python train.py --init_std_down=0.00364 --optimizer="adam_variant" --weight_decay=0.41 --schedule="wsd" --decay_fraction=0.828
MLP neurons of a small language model. Each row is named by its layer, matrix (gate and up: input weights) and neuron, and shows model dimensions 16-207. Each number is 128 + 32 x the weight over its row's rms, rounded and kept within 0 to 255. Numbers have three digits each. A neuron's up and down rows have the sign that makes its largest values positive.
A block is one neuron, or neurons of one layer that tend to fire together. Before each block is what it responds to, as a language model described it from the Wikipedia text at the highest values.

Description: The main verb or predicate right after a subject opening a Wikipedia article or paragraph, mostly "is" in "X is a…" (also was, died, of).
L3.gate89:156162181140152092161130153067149079100106127128136121129094113097075141126111175113116139121117088155117166149143116123163112138165136128134165116127095141123138043091135110145151115161075088160119156100098109086106104169162148131119117116143119099183110132116088114080143116129080179182173049105176106088143128082145157159106101235136100130119040148099129119124110117137144184129097133119105165109125051125122157135172110141156198129123118144120164152186075178123057132174126147164093158088060126140147090135115089162093085138153084154158126087138154176084131132141102160161
L3.up89:167106130112139099121093152112148092086153157137160118049134145144136136115144169147098125116129130139104149201125094092176132099150103133152184113078101110131148089138162177073131136094089106175149149063113139166097119131163179118080113129150156103097087171125133133105123120181085202161168140115170136138155143124109115172141116173123135143156020126116078172123130128115110107146089161137149067164131113117130103095164107119167140172123154144103124140155058161177139122162123148125175108105073089115141129080171108126158087159119066099099109152100088121137072165134117140113
L3.gate544:109189151158069019133121134124104082142144111127079122103106120113126150121182099125089109143145115166148169103117131155147156125096122146153068084141098156196122078120104129103157183011143168132128108070101107075062125136162084147109090127101132137174149184195118110119179170150092092132159121076174127102186103109112096096110141147086111222140170167080122084110077124128113159145125163115086182102064102141121102099124119106153138133095153154125139111138111119116068185164076115086131147045141112149168159142148163103126110082140094178120133061145144161087125156150130136174
L3.up544:152180128133169075124110175183140090137138108074102078142103182165099192068146157138146141147062113171132155175134126132205185126079089091150087104127088141138044149125133093104131162035149135119132152128147101106096128142123106145150101139131132099180176148150095132149157136142104076091148190167172111171118157125119135120116124112166117115121116125076119104121099111161120209150141144195074085123107097169144160094145145088123095106034176051106130171165125170145029172106138143096151132157121111168125172121141139119100146069128104115171120167152133107133146060074141141126
L3.gate568:166181145131119118150114171145152058144124112120097121143094174130105170163099127120054110114100103177070147085151098129145132129140124107124106131152122198091153137116111133141151153151104059139141134067122159145192169140143168177043123129088126174143054104161103122147118137105159099130128111142101110107099092151146184103169161176171056158106182122126156150118096108156109200123164214114073139090100137116140142115104121209159122130096080164126213140173079116130184091188116188140138147097109120137137104162096112124111145145069133156109153083086096108076119122161195137150
L3.up568:137126121067197140101115123134163125119131103131064102143085109135110091111143086158179114116117099111112106123171153097126194165143114137082141128137141160125099114121116174140149135131123111150072056166100126106133144083141075205202136124171178108171145204140129160064123156148106104100146137151157131129122141148130147101103110167145048143102108175092093128167110152131156166141138119134138156115133075137133154184073086093090096137118118080175114190171118147142160132074117164183116134137076118127173157146143079233128143082169134140178126122077088168072107117160186099140
L3.gate777:119169104144176101141122091148166129129188134185129148126075150154113105170145152143139105146118071150142134122171077109166147145076164125165067068140132084079143104141106152103085153109131162162080099145134201130155105157156079191074141148136134177087080075159100079150099018123146095121162081108124138151111170141100093137092119151132125182076105081076191099176178180153190110108120133116106154098122114079121146164139176120145164133084081079123139140110113121145181158126142179141151070146083068095134138105184180188170113091138137135164130137165104086071097131171152128144
L3.up777:099153137144132166151132095164164100194156147078184094107119153125115143131117117154085096120097118110093117105069179127118128159142126139137095083163142136136157120141176118146111168165091076139156117075086129117085152092128116189150144143081151143110076123162159169149171080106180137138107147098122158082149182164160109116121143125052114149133142143175090111130138144125114186141162155186079113091139216114153183116122093176132113195172128073116139150107103118102127122173122134130174127047134112163082135186153111068167175149132163166068170148166082107122075141139194092153
L3.gate990:088103127103147135077115115126178159129170137101146086164126127138121098153098157127149119137165103114096161172163154167117140140139087104123146133128138151071125123151104160132129165104074102101102055124135221125129117128153125156211113147106133161119157070142119140120121139093119105097084126128137062065157154132120108116106170157154130117135089124157123141122082149092147136121164133137111147132100121110136109124160055105138100122123092165116126186078084136154108077100132194156120074120095095163099155143050171121155209078097087151088130114106128136154130099120178109175
L3.up990:143151119140126110136182129114152111136150147142125095130125156139111142115141144161089083121160141102121120117098190113107117160139159123155169139112129137088150150134120137147199141148176093159128126086133061114133102120152167098077125145066133159121130141136120134172126166107112101176127083132133145104174087133139095120131084130165137138078173090155127091130157183167088136124091123142155086061135112122067132126157145217123128097106091126154083160091127160148099161116173131118112158079106088216091093142141185181129110122170150129114099130145130189091117108070173101127
L3.gate1027:162227130139177111113093155217127103101100118117111070167093187112110130125174150139114178125146089108070133097168152158157181146148152160100119117074083138114139096145117115135136173115126131127109107147167090070161152156113057162131129127139149119166151145173109096086160115172101195081144077183131163080207109197135171094132077140174065114156135122053143169159099169126161145095091103117096167134128105138106118167164117157145125127079164162128157124098086140131194147131172067100164108171139116158154126082156134206080200106116177174113113088129150157086140166119125116119
L3.up1027:119121169147156058164132128124166139131134154142138093124121142140164168150119085108173186119159141109126142164179102137195161144116133076167107140122125132133120133148054081165147185146079131180097117106193110101165162183117094166117131110144145148147068098074078114138129161165106114113141121107162154106116143061113120161149109113156164119126137171170218158128125098137126102167117197062154135135142088189153144172125103121096201117102150164157079125138089122144084104127108142147077088134076155144162156124090102158138128110107137094153096111068113121055123076180149170108
L3.gate1338:091202126086195154142062117101099094149143168158101143142120095094110135187124122143125145138163108092148135094115143161206204174085158084151115083127175118204094132123116118091109110105107178123099152115107169145092115159112072113128128184071123120115107125147113122096133146123125115216170150101151131106108079081093120115143187166070104198137164105080136115078156191128107165138088172126173095088054147109111134098127160129092131150139103070116093145162096120135141150125174139083071120074103115144099141112171130163126176177127160089134123115123130121052043119142180157145
L3.up1338:093152119127142075133110146121134132145128148115069103112033139163180157107166097156149145118146112117118076075118185095137114087125105059146125117118102084158136150149113202162119100114228108146103096172146107103154123094174157180131175158168104117171139173112122149053123141156097146118148067134120126093124157095124133055138109150136097130126097136104122126151108087126173172125118175144146149082134075135134115106178152113127115098098095084071151111186107158165083135123179198147130116151092079147114173135081130143102123218142137165105170135082140154099081130138152123147
L3.gate1382:125130154093142123116124091120113163149130137120121108032109162149065096142104173181092080094131099165114140152149129075153140103199111142157178115120158090124177068144138086115116142154121168144130118148062068164078144139096154155098067158158106135182124177054151139131155164094113149122159054107086106082147149094094104080128120182144133089106082142097137099161060140092158165101154118128153149069124154106157119117145115143122152118165112182139146126122097145127065095127121166149135123098106152138084085126146154161116149147158158154081108127077109167114109149177127133139
L3.up1382:137114094116095188117151147074112149115160134132140157127106085153118126152064144182123118058126095085065175120145088149095208105107149070156127144138138086121083081154232102136105118147158141126071148109104083128140128102162110142114151176121121135055144095171094116096146121099064134138082152107134158152109163113106121176090159127173130139137126199176198112154137075129161137130123079177163150101100138140089170066141125146114134109157100103064095151090126153133145158106102107120123089052213135154168156127143165229147128138146173136101119161094114144079064109175205070168

Description: Subject pronouns opening a clause, mostly "He" after a full stop in biographies, plus "other" and "such" after "and" in lists, such as "and other races".
L3.gate104:129168116116115153128116111132106137117146100201086141056126201102127169118118094132093145152107143144151167134102222134176134097091081104122146180120127121117108119118118160097100134114133108124127119093195163162086160080152117138135095158139173096149109152103118186072064144097092109175117120158131122127123116137138132112155087173187172134132123116072069107130139201131058170165129178124120156166077139139160184131146144120110127173149165136132134150150149148117133137085101130126084177098067005166061134154192120087141122147149164155142098098141113155120136111140110112137
L3.up104:155141179115173115147127127137130130135172130082104167112175148123155038120176093103188121151097183126103155127152098090112124149118133171152137172126169164145106186137155078133103124135145143103160158145114129169105150106112123125122187139142117113101131202116148171165143165166128099139086194201072119153071174117103132103146154099145115090209168131087095113127163167123081146159156049164112148199166150152153147104114150136195091124173123154121170143160051165086127187087148170151114183172105169151091147099155087190123112142166145119102095047080098145119125121063190107090
L3.gate429:096141174118087111079171117138146172088120113137088105125151081141134123166102156141116148171105132114099113059100151112130218108101166138126128153150132100149119126120103148163141062104177079167126106127083052099054066113159111213175141136095143133098121105107098142071108143142121090144166131166117105087145095090157126151121104153090144156137162147172148117182128131075085176118172157148099097048160115113122145099131119220176151069094168089206075174137125189136116098170171089172114118157162111130179130118155084123163163120140139137091092136108162128128082117131155141119
L3.up429:200165137063185105117093130074123171157072098040194142186121156117126113116155161181145096131111165145133147143091133103088123145168134092134122091088125139141124140112099111167110088083126082103163180133113171084087151136165164127139100132155154132138191162127124151103115175100073137122080105113138143135143068108145115098167127147138158051143133168166109159097234120132212165157117094140124145113114158124092159095114082097142160173084143158122135140159133182083120101157080162101129152153126158083196131157115177152169163176074113103099090126147165146127129099094113144104
L3.gate513:128090102173062130130122113105166092112088171118178106160146129084089088175186156126098093092134123121170160129128123152121169134133119150095178108138134152189166149156132130106065089081145152121080108109150122082115154111139144153156118212106118127139118112090151127119081106121128144083112106117168197144078104150153170136158129159145117073123153049167151145107174187089146136084065127148096069128199139064149102114137120179146170164153123155100093098103117161115147109112130120128133136143123118106118103073137099103167151159110083131143090185167190144232190076104148153168
L3.up513:118127157077067168119139144179175103158150135114090083134142164144196168132141102128060171112136106158141168164152126132090075150139174131178188117082157130182132105119124161094156143115108123066127164134131087113130120130061098173118105168140146115210169086094126132148173156094071107163118194178169128126159213145118123130103119153089107164142157112124155085152125123141182147131146084179089126084111132051136112132110097133182129085112107161142176091123131069166113136156186077117121149126116055148174126123131107075132048100122162151195093060115116207174100073091147130220
L3.gate929:091119122080204100090129165138113185132084150097140151141153132138164163106109133098061175093142150139121135089157056075162090135108122103133160039118093140157102178112106125164106153104162084160122107107095078155115178159097182139111142166160108155083160173095146173104160155152064190077095115147151126119107129086099143037203117144141128153119101135183121155102061158141189173111055164103145121107124119129100156139166057111129128116141115174141118137164085164076084132110108160154113079123180105136118189108138107147170191165138120119112113096154158162107074056141169128135
L3.up929:128075151130123136071149106184158114114165130193125114030044053115117108158161101112133131137121139128127092127065153106129108117126096162156119174140125118131157098089109118077061127073159162092175169114116137117141110138092138187140104151075069139073115132155159097185131148110127123144188101123072121146157126115134137191107093132189098113090096117101184126112107124123123105104147173122162129153134124141159142097118076175068057071106123127147112076098168114088121138138094186107089125140103134151161096113122149116081127151062181151105119104087089151109162163123152139181
L3.gate933:215137098157078168148123196107139146144086066133159153141141098111105094159101193166139136119110127115100163083108195132147098151101156105081078146127115138128168143155196178180165100182127098075133194122164216124130127160158103167036156119128153063161095131174161088106140155169089145132175160084114126115086186127114099143092129132130158158120130112094085092128070097067184065120139143159154149139141129134145116120162098144129158082091135100115130143094159143122190101107161113141066136111159098115132058150136093140124143126094129165149139100178166157119114152061096123139
L3.up933:175145143136163192190192138106066087152148113092096180127089138131152171148168112121115138108127070148111131148116135081113139150079107111125176104149094134099087156083167117107142136111163132137137146158114129109123104105113117126106154138136126091167117092112101154072136145133162151151186131140100141173143082155116097125139121109105084126112112152138132093160153090105169126089160057153135149107131100080156080171091136134135172165157120144162151130090138162119096090108137094148092109082103095132147144112135137114136084080133162151197127100113181148095133128162178098112
L3.gate944:152102140120110154071163111110189153106190066143141156156121071149108133135125147139103082105106108129118151124100113153098161177165123143123049115143170136131083134113126119105067120133106114136171175139082159116126172156141125132225150165141141193099117136109116164182097093116117130143146109158114147101138148138194086141170107095179177109148089082191113125112110039113105127132161152104129129124116154138099164091047117147125161131089182193138130109113106101120139136209101106142149149165136134147174128104116099090144099108111182128168085074104135071096089151080106153151
L3.up944:149074161123135141113186139071144110145116141173137099179156037177132079112117201122135109130114087126051135078113147105105176133164186059123083129141132090157078119135081118147079133077065155147154070088125204115107139147168144126194105082179151131160128107130148115158150136175107154193182120141159135129079153086147167131059154113127109098119144142142170179168144111109075130112156129099131146137140131148126102100094130140102097106181166152094160186139116186082097098137127131115170114122127169088178152084066156155152109074091165126155142102149169109117118117088201090142
L3.gate1328:143118138128081138137160075176108136109090118113069124073142091192122171099193114148123178125152193169142160092213132082107089173111115137137109133133083140070152107155086104181129178064157097139137133172147138122096131104171129169117144145113170115112119177111115139149163164125066128122186113127150121187108129128127102158099173102150128099151137044166107127161130106103108144095124076087115124100114118199133122118148198095145095157102104183121152108141081167100122169102157115100110164093135051053136124104140174164164117167112125147122110102119138152106096141102157134123
L3.up1328:070085154135125108084109145082139113087137129144127100096108145109156141115107109118141143081168121060143175124076138140147100149118130134105095121047106114193107118152079157137103094090150185035070147116176160132082137088169119138132129110115203095121084061152105101116189136075136115082055179134092128124143118125125130125130121158170132080144110192089173107169079157094134150136080066076072134083095118134153158046138103106141071127083094167127145153102129095099078134117154107095095193091147040140133118165138149138143111150030158155153123041094143159079081130079144071147
L3.gate1390:213117180152087158166112177072105129080123096150152202115101149117087162164092122169102126156149115151089141078111091119114156137109180068133095089104164118164116120167158164153148108117148100103123104149083117151179090100102173102041079094111101177136139116195115102089129109117133076083140115128144123102153149070135114179170140089157154152122177105150159120162129102090079185123142164100176122108127123087122143108110154120152129119128124113131151112052125170148109084127154137176155097199128090100098111149101179089116104096152103155128121119117144149116135119161094137163
L3.up1390:120132118101132066063164153103135161164149159100142141093077162136170089106125120154116136116123145114152123157158086091148164115060113165130111130108145186118135078133110110204168166074095097145157152099174142084114133088172105164111144096120137096144104177119124127079190152139071145136133128093133140141106119096160138142104112175062177108128189141152106091178130186167153141141105099117116118133081061115148158124152105102172092104108119100130133127118148101143136120079119109080152115123150084158151104141115089144121148065186163136158087135203183148161128140100137129195

Description: Subject pronouns (they, he, you, I) that open a main or embedded clause after a comma, that, or an introductory phrase, e.g. "At the time of their founding, they".
L4.gate598:139125167135121207116147133070107142160112132103172182163140126141133126175057142174162118136170167127111143095150123089191142181100127062098109056154112099163134149138120145230143118166087120134106135048086073109135115099142068156119120103104104135178089080187107157058129141156039035107183104150156108154129133076157203127082113106120121148111113128115146143171087078143124185149130167127118165141126101111139133109146132168174152163096149107102119170122152152063133156047129104116143059137125086158126099147082108149113115125115135146164091152159151129100170074099152115162
L4.up598:146175121078191150167124123153072139180128121115133132147071128153123145114113133185133123134174090140160164088095133132109118115115123154171112109182105129119188112135177106082109136084165134157142165179107110130159105083076144127119141118090143153156047167065191082087139100132144155105102130043126115183112103091134094151136184167105149085124188143187141115101129089115114127173119167079101102135145130105121026158105142112156124132169151100130128072126131146136111190147139134117102121133161102100154092125161127170119103073118159144144115137184140113175081154084131163114

Description: Third-person subject pronouns (he, she, they, it) opening a clause after a period, comma or conjunction, e.g. "She lost", "he served"; also "he" spellings inside names like Heisenberg.
L2.gate8:158100094109112180071107176090138160139106106184171099126125107151096132175129171104137118065131116179139077105147120132135084111078087165143168142135114146149146099080142136197147077188109158118124139165144147150202138119146081157123105103134065110164050110100139145100159102149093142169139097145118125058145138101154142115143168165149151093153186083111132083101129116098110111129149156069166171084068072137207042101152080136096100121110126163124125112159095126130143144094119152164109058136103141083129114102100110139083131140141149148110127029135169102128093113085066164166
L2.up8:113134064075161183139114173148147150085133143129171123067194079122107139113132149145151118077122117195117074143081142120107111074079069148154162180110127134147131094091137093161176106130117120133177123126065121147179120191092087142138133132132087126099096136137171149049126124149100150145185175177168144131127124183138119107110156189131076110145096160082141102099189072142076107114093109103161143064116100131140101115116144167164116108057175160096160095107130137112137138131109133158197041127094113093110131072125144123185115073106143092139126168103134157138121109121142141101
L2.gate40:147107103101105181112113097104149166045041194130130087152104142148138149180133108137137134137206141099128166189081146109189094137110148135104213086148149176137134094123199080163150135144127128162160149127157122188098115093180114128121146127174097150185154137058153139177179147147084097128195160177169111108118196116097149156177168131114155101145120136128094055100105093084161145172189163154153149156069127113141101181159108091130119118163133073093168148141185167119118126142046188078104107185120067153103065131107135209191135104192106119090155078102092141118076118126157150198
L2.up40:138085131148167136153145125154075188127086138153164168152123104148090128130111127179137104083119134098141154179146140158120095126089125134091131147103103103185156156197166155156112121138094170085132093156097182117124072075095111107133102107192154144118097124143106120148147147125148151134123171161175159143099119094157103037142220123126118077097146129094103107108122139086194163115107074083128129090133102145117167108155152115100155102143115113188090115075127147067096178085106075107138100154101107125032104105109153132112151187095141097143137088143072150135122117186121130082
L2.gate823:077079114075113103110084131144129151155126172163107129125110131160188089125160122139143134200080086141164189128090122090199125114180141153084085155168155156071191096127187148070090098123096112120166124171144101126115107149137109119152119103098103129109114124123126185122111099143201151165159143116103096098169149148110182181108126134110161091130174072183130119108121133060080097112140154147130144120190131055099157176129165111142162128148105115190102114099075180129057138087176190144128144138079096109155096130147133145110073103170148179118156062174177176105143078117188125148
L2.up823:109140112132145125101140150107115158163123162105170125106154103197092137171127113113083166164153183255186185134130123076150150115079116221171099149106142077187130147114078155110159099115135087093113117152104178097140136095155099184098136053175113134142159156108096125074139092114128133121094147089132138154062105113119086104173073105114130137063120118185175155070190160184115134106117097090129143118094056079149065111153133126149124079082098151124087069145096129109026107111156079112132128140139132185092144085127122201119130134117100155102098086131112150100087150164172151108
L2.gate1142:131085105122132162147186183110135159133148144138171124107140109130125167126086102063104088133144140214111150159070150095126080059117144098124150108125145158099111055137120120135112117147101118172099147167145127162149120108121164132121110160150181131118117111110088145044158144072127081110077087128128207063105099111149101150156159150090193129198080103165113140156160131103126144165129157139175116081142072230153113127114143095142090154051141188071100123108168128094148117144165141133078154122119106115139156071098094169108086171143138106141153095100146161130061128122134091112
L2.up1142:160158170156136147142116195176124143082143180116168168085077088082150126152154179115073151142133105155106044155066064161184138116146156124142102087181165154154187097080106124143090090115178148082132133133157135152148169155160064145106171136142086161099096160109142193102120155133148115140117104099130089135100119061130094155191139137121118137094065115154126123122120143115080127083141181126158140094142172075130081137093120082143039105117069136084091057115144147124158113120138125099132171163107143136116157153178147144156082063172209118141098125110132062152117051129129122138
L2.gate1223:147075109077139154193190152179147159135085174154137095102110123132109134199105095100123179078151110088196056159149156150112127166128133121150104152109141153157173114114196119094127097137144129126178161146101096177146153086143079111113113129131111176102162097055116115111105163108122118144143112131120186148146100114066106133146111161112129126133081168166143093169110111068150108140136142075133132128168094064154110183104111188088127104169125116153105108120166168116152188110156154133165153175128105132160113104129074116108071094167138136157109057101154115163120146129149136188
L2.up1223:146192093153093106163199161145134115151068169110107173082146070107145197173089135147116152152150110084134154183121115136114102172040127109082162075115116136163139131139174171153159212167101129098164154156142167148093119183146108123084145143121144124168160134125150066163140161100189107123140137114065199144093150168130130086168117118138141142161135128121162081105132164159088129119167167078154105098100081134174135174172155122113123133126107140191082132158112142128171133082109158124126135177152083157131069147160121095102134079114133146120201065157129135143148151127133111138
L2.gate1273:204087092126069144120166193054093102131139151094153116133133052121144100130106123144074100161139119177170146179098151179131065105121087148114115138065128126112168127129168100136142144147057098123114147169152162124123111097122097085148094096092139114149084094077082070131088146113096103117142101195157063090101135069130060082151119151135164161110150086122087139089141178066174137147189127122090115172162113070100170123164149168165136109167133143161125103075101133102168063122049188118139185091122116174158131119143194151107163062085103167162121097135156148147151133112159097179
L2.up1273:134215075078186176115100097146134094107087117135112117149108158104127170161219121134098166151136112120042177132127140132175109068106173154113215122081137138103056108122153097156117124150154190159140132126129134134144122167132089164075094166151147158118135072106192155161118150108108128161131121097156086154131154223142130128128103158163117118189174165121106033144118108108129077117110174152066105115166115075139138133124176112095083119090165140109071111118134109098143147180103078115075133193126109162129136147110087103172156130164148131119073114169110148108115094106104156138
L2.gate1525:140114147146123123163176184107105162167094083155117131143130120150100126147141155115134096189147115136190101107119166123091187114169149157122186159085128140077089131122207150106115130184104181114104118176072162201176146184076123096145108134134147163124166158094114110087161162130144093124154115163121125095095106130154144168155144151137128161081112083154082141114133141104127093128137175135166130109116086069126114111056156125162116123108147108129150084065104097143145107083147147102149112124115063127122129092121089152118104111163107169095090111178126141124146125079089144095
L2.up1525:118121121104121182157131180133162114186146155133059121162063076112107136120187155148149106174172172123131122097100163109128162163113107110109146167110152164141092152103108096121180150141186157131099167139083131145152161153102128197103118074094129150122148181093148192163128095089140126084155095121106175206106109124158135171166053103071125171142133095133177128112091159152114115076096148135217106147132093155173074149109147109079086124126172098131068110116052177162129124124136111124108113125155121128139138117123096220148097095177049141142125146135121167153115158158107160159
L2.gate1604:133138102105095108110160167102129103098096158181143133174155076144125198049109204165071130131138149125111115117177115126192113152150151121110108176098110153168119125146126123140146078204129092156158126198147194181113122101147074110100117111112084219173100094136133071107090167173124127128159113123101160127160125168154093124186154137144120111129133114112149128141119158108151167085113110147159122143077103110144106090146129096133126092131174126102158150124083148102111082146103136193179141117168149154077128159101107193107149095133102156119119115119196173155069172118156114178
L2.up1604:140184102151089131141203208149093122163087070169150178126139111106127183131170104166079171124112127134103163133235100110128137117105169114099176078091150157153161161160110100136151088127124089123138108198140146167161143092089167108089152112119174135140098142168166069167195128156119141097181123146164114118112156141076065081101143174100139095133144081065088139098151078142137218110110121106137091152109110077145142107170188162093116148098163124152141089111128105121093150082140215100148062117087107127158118152113130088079156106138109120082140134166137163130108160178138134143

Description: The verb is or was right after an article subject's name in Wikipedia first sentences (Lisle was, Blinatumomab is), plus weaker scattered tokens.
L2.gate124:150148145136110149164166165133154099117185141076115052115066192140117169121176114114200161117082086121130104132125186086122138127089050081158198100069087114159129112125124132102095109136133114133101108153115097171152128148120117132132157127164119092102158161095068184069165123149113095184122169137130153125094129096169116151117080125098154108139076073125173124156094116147116148141128149148120141092073136124133147139195077066184135115097155115147111131095101116145129148094148124116132090068159079119098142110131111208089147164115178156144122112066098182068172107076178153150
L2.up124:135119133178189086084168084129115072123139145124146103141151130147118076085172100098167127099035154139185186072103100117122110130070123171178128139079106209144113128155149062090131115113105122141063171180141082107063136118156093168125135130079109141098068118099143153108160151159132162104153145123133097132113085108163121166107062157068107109090172157151176125120114142196142176111161162178114171081122161122151086120187134088177124137174216126094120082138028113158156174111145121105112156135145110137163148119130117152117177142067158169090071134166182140102119106168144127205
L2.gate311:043152164116142135094130071160060102173098115140129141116104107150137109131101130117101115086153086120087110121069146160136109114104207105184105152138129115162139109121217126144149184064137122169077097143102110151171106136176101105095092165128103072088112108117137166082142101138138130155142123170106148079156108120101123065150107172118139140116122072049107165156142171131098101096092106125100113147091132118098099086164180178108165131110085078088151119155163097116145125123160122128154141106165085103092146095106156164071092081145195136117148190116197117113055130147138134130
L2.up311:123153121120147137150116080108124130115167117155142112125123162189157112177157129194126156076116099103111171139113130156146172157100146099136102113154151110172163029139189069051173102105152098130114143142143096108154164112125144122045129106078052186144132161091085174103178129132170121122187094086064118145160113123156134112135161138124146112170111162140138171167119185158165094095161120181088106125103120081155167082161089131161132171160168073071136146116092038132081107116170108132142080077163135177060161117096166109124120119121158111149098202141165187158080074088194109140
L2.gate409:150162165152086102145073121091133103082120205173147130128144158104078132133122120140162137072156108120077148131085126163113097147160088123174099056102179133143155147151162106101075113090150198164078095174129117173167113056167123109073167114172149118174112128085087155129122079131192132164102121080102118153132108082109136116174126166126145105151147117087139118109125122097065112136114169150149152088140133135093147117121053112056110145130070137166131086189085097154116152096173146076162115131135144181130154132127130123088135151107065140119157103083139176089059154079132120142
L2.up409:139148138120132132148093071131128133095102153071130144114133168103098125054144139182124171106114095099089140150126150153140163186139131081149102071120131061126179115114155129164091139083156174157118094150121111121178107140143134071145186147130127098128118114108073165125024101148136145119142130126113176173127141138094164132117128116167080157166115156129188123107162142069065123116112108120090137159140197131091167128126113167121090123077114125101139149155102163139102149137132139138161102098115131141079143076144159124147139117120150059135117203109143133123122150098190135055
L2.gate480:062155110109073071150081202123081128072178129097118077086163140098203173149159088037210133124143079113127128179119108122047074100097161158142144097087154190121124157139125110116175177108114161143173153165078090119133105130142086130139135110149185126104153097164130164135139231162088124126091112152125064117150140118113118111124095120121170165155156164125173080128119149093120113037130139119064184104165128128118119157163117164185124153095084167150176073112106134100099102172112191137154115128096119092199170186134138180181189176087135154094147104138146193123162174132108074124
L2.up480:111148107134116148138113112124091094111152078091116122134105141144107096086105050105095138111159137123143076096155130081121150162114065058134102081161099132080131141123128114163105160133175137121107109121099108030158099086083138130171138117133106155145095111103110123134086098139147154142074137103040084098102139182130133095155102117142100091074157105166134096132115202160158182075113129165152104108149186130151090127062121133144131131087103134172103073135082043148068142168172095165163113132156119079146136127170152205102155169105139092168092114067144098175096110090159131150
L2.gate540:087159126118118137197172125136074057078146126112127113101149147138120092134098116137123208110136078102065105125100106125128146107136145111111093084166116092090107162127113128114169110117140087209123064174145064130115126176148104101147157086137096158136127138140087167114118148138046100130120113154102168104162104146095123055184144193130134159157179124077203094176094213093069178166128123156163102162121100113171167132110137105108152120096125100123165086124118121102088159184181184091145065088146133145106137088087155143156164120146218141116115140131141141157136100119168117166
L2.up540:124161170089119077138098143163188109166169129144182139112066186111143093117106148126152133033148171152120163089175144136124185138117063138140149112138118148115076144079087127098106112179138098141117164173145091119128123120076101138121119169102164109117164082116171113085061142156136057087137120166159209113170130120147128119080084138087077126185086123116193108162084107134135148123095085112150118130121149096094124160138105123108179041114118100141142104161108134119126188130152097142110064103192152177173063093049144159095093122167104144126135073090123172097193110108092139150
L2.gate766:110166114140121095131119169179086170141161109107177093092162098152075134094092105107162105071181127124067140154120175115090143050094135099118080116159173161127140171080146153124117133122154159110182153141130148124147168138167164164073100126144092108146107143104131114081183129087096090085103137150122134104052179086132166089151184170161088078135179148159133136142107112119171165131136116137169145153125078179118200116053117074163108175171092088193063138124126156156137125127151167133071113148163128122091158160133114151160146194128140102086103170101144125091029149086122103172
L2.up766:115068172116135067091094155114186089099163115130192195135137050073146056213139117136075126138115172110144086160148119188135187116105161127134112133101071126162187146164095095120092097113103132144122223116135082065124109108091087138166143080137151152084206089144111166157069162148132131095106155097167131144139161108105151128138175125083133129169152148114162096168163099123102151117118129166140110177136200069141144072109110162159158061095172143089193174157088136126148154114197091110145124080117192113169161062152141122136131101047213132182090115151088165143134082104090142075
L2.gate1021:149149084152117124171120092089106099180139155195114120115113130124066102100130115112164179141146121124135117134105098112097148089095093148138075118118145138105124138123128109126105150112124205171139120085120019137059063168105089106100106105122137123146094098082125108094209082097089106141115133133102098123148171103090164092130143163072145136150104171120161123125115115149130114076117157154110110146116113091104189155087110073133105155156098154138132147192103147146213133135114118128130060130090110060167109121116174166113179110138118148152171126215167137086118095140087140170
L2.up1021:134162207111123119125155136126091157087099156145124091092093123161102125145196100144126178111123112136110173166127123113169155164153096086056173094105163128106156133133125136114129187131128173129091102179094130120159125211178039161120124139167114105148126142162105134101130145136091152146100119181190109105109140169134151150099115166085133126149130151121102126164126115083118169150059167163085168161126114154136201141191131114142176160152122092123151137088138147149115186162134166092121089050178095127108104100099144151098167161123054199181139112124069155121152151123143118110
L2.gate1709:139140101163176138151099126158151126104160151113100127051110068111119135170086098151144116122145119156060104170095112125139191125126105129139180058145096125192145104164084203091160148105140150119131109100138156135132062119133140136103129110124161078155106185102095135063143087086083119113175131133186106135069151116093158155062110137108010150169123156157090089106152125122127171120190157162062114155167118112083101154137122121146179166090146143173136137118097115073109120161164121091146072095156110125129115125162136159101137055086121156172132167125136111097124147216161102072
L2.up1709:148109099074164070166173128121171174185102172156172110052183108163110090109147110127114155146137161143105099182087165073112125120146140047200185098160131133141149123119102101111150074081092146107129143184177150132102097120112126165139098147110107135154105115084123146175142144087108123110071137139154088131123110086120174143162112179102074092132184116154115114103178144058124142138111175103043136138101160171131191101113154156146211068118076135138162121099159109122152133125132136120151155155130203123129088156124139126105114160097097135092151169127111112121097068093123111129